python train.py --n_layer=11 --d_model=256 --n_head=4 --norm="layernorm" --norm_eps=1e-05 --tie_embeddings=false --init_std_qkv=0.0311 --lr_mult_o=4.0 --lr_head=0.00343 --batch_tokens=[16384, 32768] --seq_len=256
MLP neurons of a small language model. Each row is named by its layer, matrix (up: input weights; down: output weights) and neuron, and shows model dimensions 80-207. Each number is 128 + 32 x the weight over its row's rms, rounded and kept within 0 to 255. Numbers have three digits each.
After each neuron's rows, "fires after" lists the tokens most often just before its 100 highest values on Wikipedia text that the model never trained on.

L3.up837:124107156137135103167109193134120136176149132157156073145141128133157082165091147095083130105180128138104155147065141122099128060151148151116096177110119042148134150088169079115153168038114142137056144122123127137117140116108131195190143148172141131121162128125140066176162128195110122074104121135147090188101149168119145168120099096129089160125128100125145103144089166102153135151117
L3.down837:100125117209183144104174158158139158072135077177113127072134160122091116139156050101129147163073081160147071150104115107096038167158110147163121092155112130166104188154140142098128115154165123168074133108148181122134155062103127139118148150105140180149144083113135091196114116137176091075126193112099124083157098132121137223117139089136125188128186143104158115119082155129126133170128
fires after: " e", " h", " l", " n", "it"

L3.up535:170081136160213179133116180092095129153152141132119143172059163159081187134205181114161101109080132154170126119093114157139104218110155096128105147111039099117080084155179164123139156170115134094155103170149229151105105156095132125116193105133070117145104138158156141157172106099198130140107118098123116109130092102121117199087151115130118148101150091140139155157118105087148164112133
L3.down535:043158128096111122140098128158080108109125133101128096099081141141128027156120126139151116108073123127071144100082158156101131164123159071126170122202141079170133169153201083154132128141153124119115117157112114114109168048123116141107148126185151105078129191097141169104107095109180165122068102147146129161094126140132145168078134158147114161087152144127098167140136101096166092163091
fires after: " G", "iv", " sc", " app"

L4.up491:173103100099121079186150059112103111128121150102148151141101154124166147071109167108121082097078135058169146104084170156077119100122119051090114121111093137197099103136180159145108142142126181119131120132113159117164105128115123142137090148074117115194051120106166119110127132101121075192171135120104116121114177122151111112143139178091151106155195151131088102103084100142143148102137
L4.down491:136154198115171072114140115094081154143170139102127152164162140193134091161110163113079076063107132153102144070099177128112121115099140161074098126129141159081124103136104092157081153163129213110143090108120058122127121058081123152135168162149133140146210104084147145144126144115128092225152112100086103085128125075126168129056093122093105120183201103132120109078115147130203110146119
fires after: " l", " r", " s", "l", " ro", "oin"

L4.up228:124096155107138077142092117175168194114100145059141145139098108156093085132117114103090169137065176134165146107122152074091145158170087149222090138142149112117086167140150083144171149134147100112108091099145131107144141098077118105153109093117204054103092150141165121124057053059133137103146124164169152127111164132133167125158096161133104135104128189176143101131124116138126070160159
L4.down228:095132118081124168078140121100119160103116111118158168175125170121121146111157091188100159133206120148115116121117148130164117145165141151189151133155115098205132117153110135127214124182164147100084163091075101109152107181101147113168144125161149139135137175111141134157132132158113091100114160178146162053149097106125152144116080167134132121043152159153083145106138137171153105072131
fires after: " m", " A", " l", "A", " or", " ("

L4.up264:120076119125102120152119131132094144123113088130165163127116136117136179154165079106119143088133146130106180160145098076120099068120121175160138127083149120110129158106128064161103129156093139114073082120122140130118187106077172081146128140072120074093120143110187120118126155097114165106095048175138174177203152143138105088165151162103185129104124114119107120156104178174172126109154
L4.down264:095133111099127110130146136050098139199123113107089071165194101171078144060104104100109128118148124139144124067129100137098139144129138153129132129164110121137078126131122162169141140062105085130167114103163143101143089099076159139131194132137174142143095193106157149132139124158043152137130113093096127115076146122156141122119120102160140125136159219162086100128122093080124135155146
fires after: "ver", " n", " (", "-", " m"

L3.up230:201116172149109127214153110125149123124166076165113110159112137079142128194132143103119148165108161140139066082109087087130118114120108125117138106142121115077096088108110053170094107137126113149142116138163171108200114119038119118185142120111092042149167147119106178131131094165104136121154094088124101155152192143126132111135136201127111180112087155132119155142103096126158154102127
L3.down230:143174140157114107146094093106152177103156091161156106117083126183084142158140152069152187100090085152129132152125095102108154113102146127030103133124138087106130136098102152144140097045101154128069097149124051187149165104101148112153136126079130088183154111157134087123123136120148166095114103133116164098147130140149100122130090159160114089172173159145080167137100168070140146123097
fires after: " (", "-", "s", ")", "b"

L2.up141:142160116126131159111148118164134182133115143134153124130136118132136087161108134059129119116115173136142112117099167175065140100141093142107128218132102111107162130132106129136110117162122117149116107141122190165142119141222141112069114187150062119104092173149143154118094097073144119155145093114095095137099186119106099080147090104130181178112109138096167101161083142147147120098132
L2.down141:119102162104110133097162142187106179193095159146158160159100143138161101149095132075106134126111156101126120119123129121119143111128109090095113195138130097138165048088130122153100127161136130138147133157166182135137099170188120091059101189193098124156107155106096160150116140110090155155044128149132101120079128110090099031148109115099138149092169122103155095157121119104150093098094
fires after: "es", "as", " In", " in", " al"

L3.up292:131120130091118158119136140079113133131148102164148145121053116136148119136147135122159109129107175149103117177167158082077155111154147157103156131139102165135152095111131103086122147133145111107170096139082216152136080098069086190071113097133143174127142088135104145153175046088130101126163068103144144089102122130134160139115158125211158151204102162137164189189099181162165127097122
L3.down292:157129155099155082135120123139096152113151099112147122174137090124144069137167186107173099095111097132153118116088109122125152106088120125103114100098149104084124073138138157136093158116089137110134194129149160168158060058163150060094094133130131044127095160101135138051139103164114150107161154188090116090168136093136092133136169115094120139102111114114124173148122105069074149149113
fires after: "-", " (", " ", " v", ".", "/"

L4.up253:113095128095160184156114088143119183097180104170134124106100104137076121187146209087090097099167164124154119101060151099117147145108153144094155137101174152131107129121130145098160174127147099108115111217143095117120154099115088147150173153124163104154147118193174150095161139056097190145114100134159092055063162134109093067183139109165091148072140119164115118085130104109107096121131
L4.down253:163169099127182096112133101077075105104152104161093118136153147148120106140196070143130113133139142105170087115100107099206154131131146108105082168104137130086110164112114109139111122159109098147165152160125136162122127150155104219100070108053165149164131152147131125096187144123183185084109154105151190080133103117087135078184122153084149140125128169133151113120129140179102171121119
fires after: " m", " ", " M", " T", " t", " N"

L6.up254:141123077147155085106148169109084081167117108081104139138109128160072121124098174132130150162155142183133144104128133173102085135116136162104118105143079118139099116090128086120107154050094125104091199152131157104078110206096188073140115174055213096108150104096177145121073146210149072053135152187135129148103144141119122160127088102102130132084179087102186098194122141154055140179107
L6.down254:126100106129173114142138204159042149117134115176136094185134169170118107140141139128153155110141142125133077070114100104126089200138165142160123143138154130143138121101092165150092128143124133157121113106171102100180115205107098234110173122100103074110148157162122106136115076126124134056108062152122154127091125098170179132132107102127140157115133114102081144125121156150161169106113
fires after: "ar", "e", " e", "in", " n", " pe"

L3.up977:126173099105174192159080157149127070138163097154093120098141123095105135043142132159149139124074156093048160117095151136141123205179152144107126168086103135078103143115190077137104143150106119153142141135174104124116179136087203142163125164096141183040073101099177140091173142156083117136180117122108089099079157126173120158146052078134092234090104182119153110154085108113175130125130
L3.down977:088220145111092090082140130170212177130085100128136158097109129089156120138124166167172142098191121133137110099127141188136108077094166143112084083181085079148089143158095150099176173139173082140204113116115079117130131090114098108126120117107181149175201099142106119143112175127111069153140157127120087149109175126108092118109169107103162112119132108116158119100170123132109161084139
fires after: " S", "p", "om", " s", "m"

L4.up755:126132117113129132141126145156101127151157103116057139160109098132118090172047139110098130118137138148113174129094153097096095130196130151080162161168075145144112068131094109134097087126115151087104052167162175170200119075121150148137122178135120087086160112178178073075112107179128130150151132084170158140153135107180153106141151168122165172196109136141170151167127107145099118056169
L4.down755:146141113113169097153130124097151080072155119111168106077150094169161100104197123134125149142109114166150143183190129097140131088142095130145206130131196085139097147187148129143171215135141106098101119113131137095141106139176144122093142141106122074102131118098131174102129244113149139126070150146062161118120095139084130174067092109090140125095135127105140132122153182098140075093079
fires after: "\n\n", " \"", " (", "\n", "-"

L4.up1012:131138138189082136074159146153170119121140149161137144098178100092109181089145166135129131140091089123164126092152197082120124113157109143149136212189203167160078115185055146108171069134153154130145149107122112127149187133094156059165146133082131148122083147123094068165138116107096106079155094153144098172170140088113113116149149123110143074148077110078128108129143152152082093074168
L4.down1012:105112188070208150163131140114123093125142143095149159116130173136134124171134123111121130142117177097080147120104095166128144137151127137134141074139112108169120114129161090138045110111148128119116123172117081122077117099117122099091102143150142126153172184156148152094151121164180163199176146146129143131148116089162112169141131143131106125100181087138071138142124120099172146139079
fires after: " D", "re", " Con", "on", " d", "t"

L3.up706:141122090086095122161150095123147170093125088144195085136058121122112158052113160193078095137125094120170159156139118142155190103119147106143148159125159163097127115127126141129127087150078183147125104077139172153131130132155104107120085109130093093128137052160108055132059148124131096135196152125096099117118145121128171156173156165165127088164150153138059138157146159125146121188170
L3.down706:084106104132138116155146094095142116092108131158180126166098148094067054099086142155121139117109073110054157136178160126150115168113134182129156117129138162151211121165107112099102107233123146104121095094133197124166113106110206157092177142161122103129167161191150095162134109132132138089120146137133101065139171112130100186082097141134117099126159140181141079124112144120082159140171
fires after: "iv", " R", "id", " l", " st", " r"

L4.up729:125137149136094116171109165128120102112157182156081132140092171190128039156133202156143096107100140150059158180138101104114089097192103181122135111101113136122163156170139050128136115104172090120140097101150107144222122085152170104146088079105111063192126096145143118067091099156152174117092158140079141088132118130201163082136167185117162121132104132155127119129110127093092156132151
L4.down729:116139103170065117136125152167222155106143106130139105127208084063170080111170147067140108164107158168111129131136195114126169138080182097099187105114103155157183079222132138136125161171101142119071166087131147144081139070120126155130139143109162126124129090134162150154140101137141150164114146140126107156077151143087103159105133093107121162055136176107109135157099137167100161100144
fires after: "\n", " n", " New", "\n\n", " ("

L6.up230:092169141061129138165120141134080127177127082086114130126123144098132092115202177108090156151151113122154116155131104078163098080177154104122103128047113133198086129115147145143119099138141092131148085179239165160145147128130097151121103186083109114094140138146110089116131121124097085134164121143059102110117148138135115103177147138157164097167131102201215153151118117122109128131168
L6.down230:108112131109069126108155116115142114160159175130115152144118125094138134143184137040171139159112089180114150185144159124158116187081130125163121144108228156137110109138151135118145138114121096127116140073120101112163102132098076125125129182129070122122092106140154118116124118126150178098069129112107140111109121110196054183121125107142170146140145148080087147136118135125086097157127
fires after: ".", "\n\n", " \"", " (", "\n"

L6.up203:142146198143146122079116123182117105154168136150163122098121106097139175145156139145109120173127092072164112156119153154145149110224125106162132140113167079073112156137126087144130112146176199119111105110103144096216168121164075111110124111138146131108071084166111064184159106100136107105115147088163091064177142080148139126161103077130118122115084082129141043108137102148151112097141
L6.down203:146158104180166148143127125098144126128135189122154151148133139103149156103103100089099095118115118175079137108122236114194168130162146183149107115077104122152163115096128178084064139173148052073165118132161145121104164158134093121129067087163143091130146119196165119098124186109131135071132127155116134070080220172157102201110103163102131128157133145102101087114133179062135087148126
fires after: " C", "on", " c", " M"

L4.up1013:187149145121104116098132127146131132120164069107092160096114107106104128100161183141077101105144112074173102133135115082101104113168108141077129180103162061138133098111139165146205094146119162141135189124138128157126161106105150157113126194095190145052109120166045139159122117104033133127141157128132133130131122104123130142147087104054097158162128148128093186134106097117161150122121
L4.down1013:115070101127182118141106058117130125144137161131136154089162112180110119118172172122148096136101123139128100075081191123070172194147101140127125118052187162081111154096104079118138167130102141121156129099109129141135107122176095120162166112114096058157120151096095116075114071130157141166136119109085119143095171159174117120089134131099109154125152041164154133129144119185117149119155
fires after: "t", " th", " w", " bu", " d", " Ad"

L4.up948:062118168144156151084068118107067142171083097149137171088100158169106099218132158140078144110137205140114097112116099100117130138138124116145143096149155139076149174125134142116160114140132080124123124131150143160096143126118180125098112178084120133097119092130133084111130094109146157157144099100219073103125136121197163104149176095189113095158136159187097105164130160105093110069161
L4.down948:139133094152144139103156072050133167136105095093070088115184135117141050168167124091133069114113062089130125153121125152207194137098147069150156162125091126110151100195156140137100133142135155087086170085170169098155192159169144109110106157135121173112140161128155106058124139108182095140118195157096166110087126109121106123142141140147167161100150140094103151142125153113109134104195
fires after: " f", " n", " h", " N", "n", " m"

L4.up371:154165112138153136137091139170093137038135073147136128116149173174098124094128120119125096076137102097053207079053120135148075167129054074131094147075182075172126133130182144134120164156120118142126121160159183149130164147128102176113138092104106114098109062104200097085111079120099067072138152088092110143131162143126141167121128176132097109150170123156103177133065120067163112129143
L4.down371:095099177107138097179175145172184112084147141182117120102094081131129187145182166130186111158143105151115110145108117114117133152113159132117125122153046156115161082130104106182090146205134102098094080104084132158171180115152126136142141133160140151046181096180187133114083165090096132172184175140200093142126167157132104159133099135093092107155169179052143102093146132157123151132134
fires after: " s", ":", "S", " S"

L6.up249:084165120125080153102163108132115139127137155122121125138159105089132139178100147173107137141114078113114164175079141152108113140171165106113151206080155092156136130171140151122211138087203152126070129119115076104134136145134125093156175097111187144185102184145135117172190142142109167118080116109146046113113159132091105144142056108128112157139146100166143090130089124110123158135134
L6.down249:137144122118103185147146145093155145133057145163145105131140129109075142105146102139099120128134121155116140119063089120090148096127079091117130111041123139096153127104218100101135146108098151091160118079206148237142128123133138104104163150116195086138094173149196173131121150149135076111163170116140140076158170099136120158159088176116095161081159110139098102125174176079134102156126
fires after: " t", " c", " C", " T", " d", " D"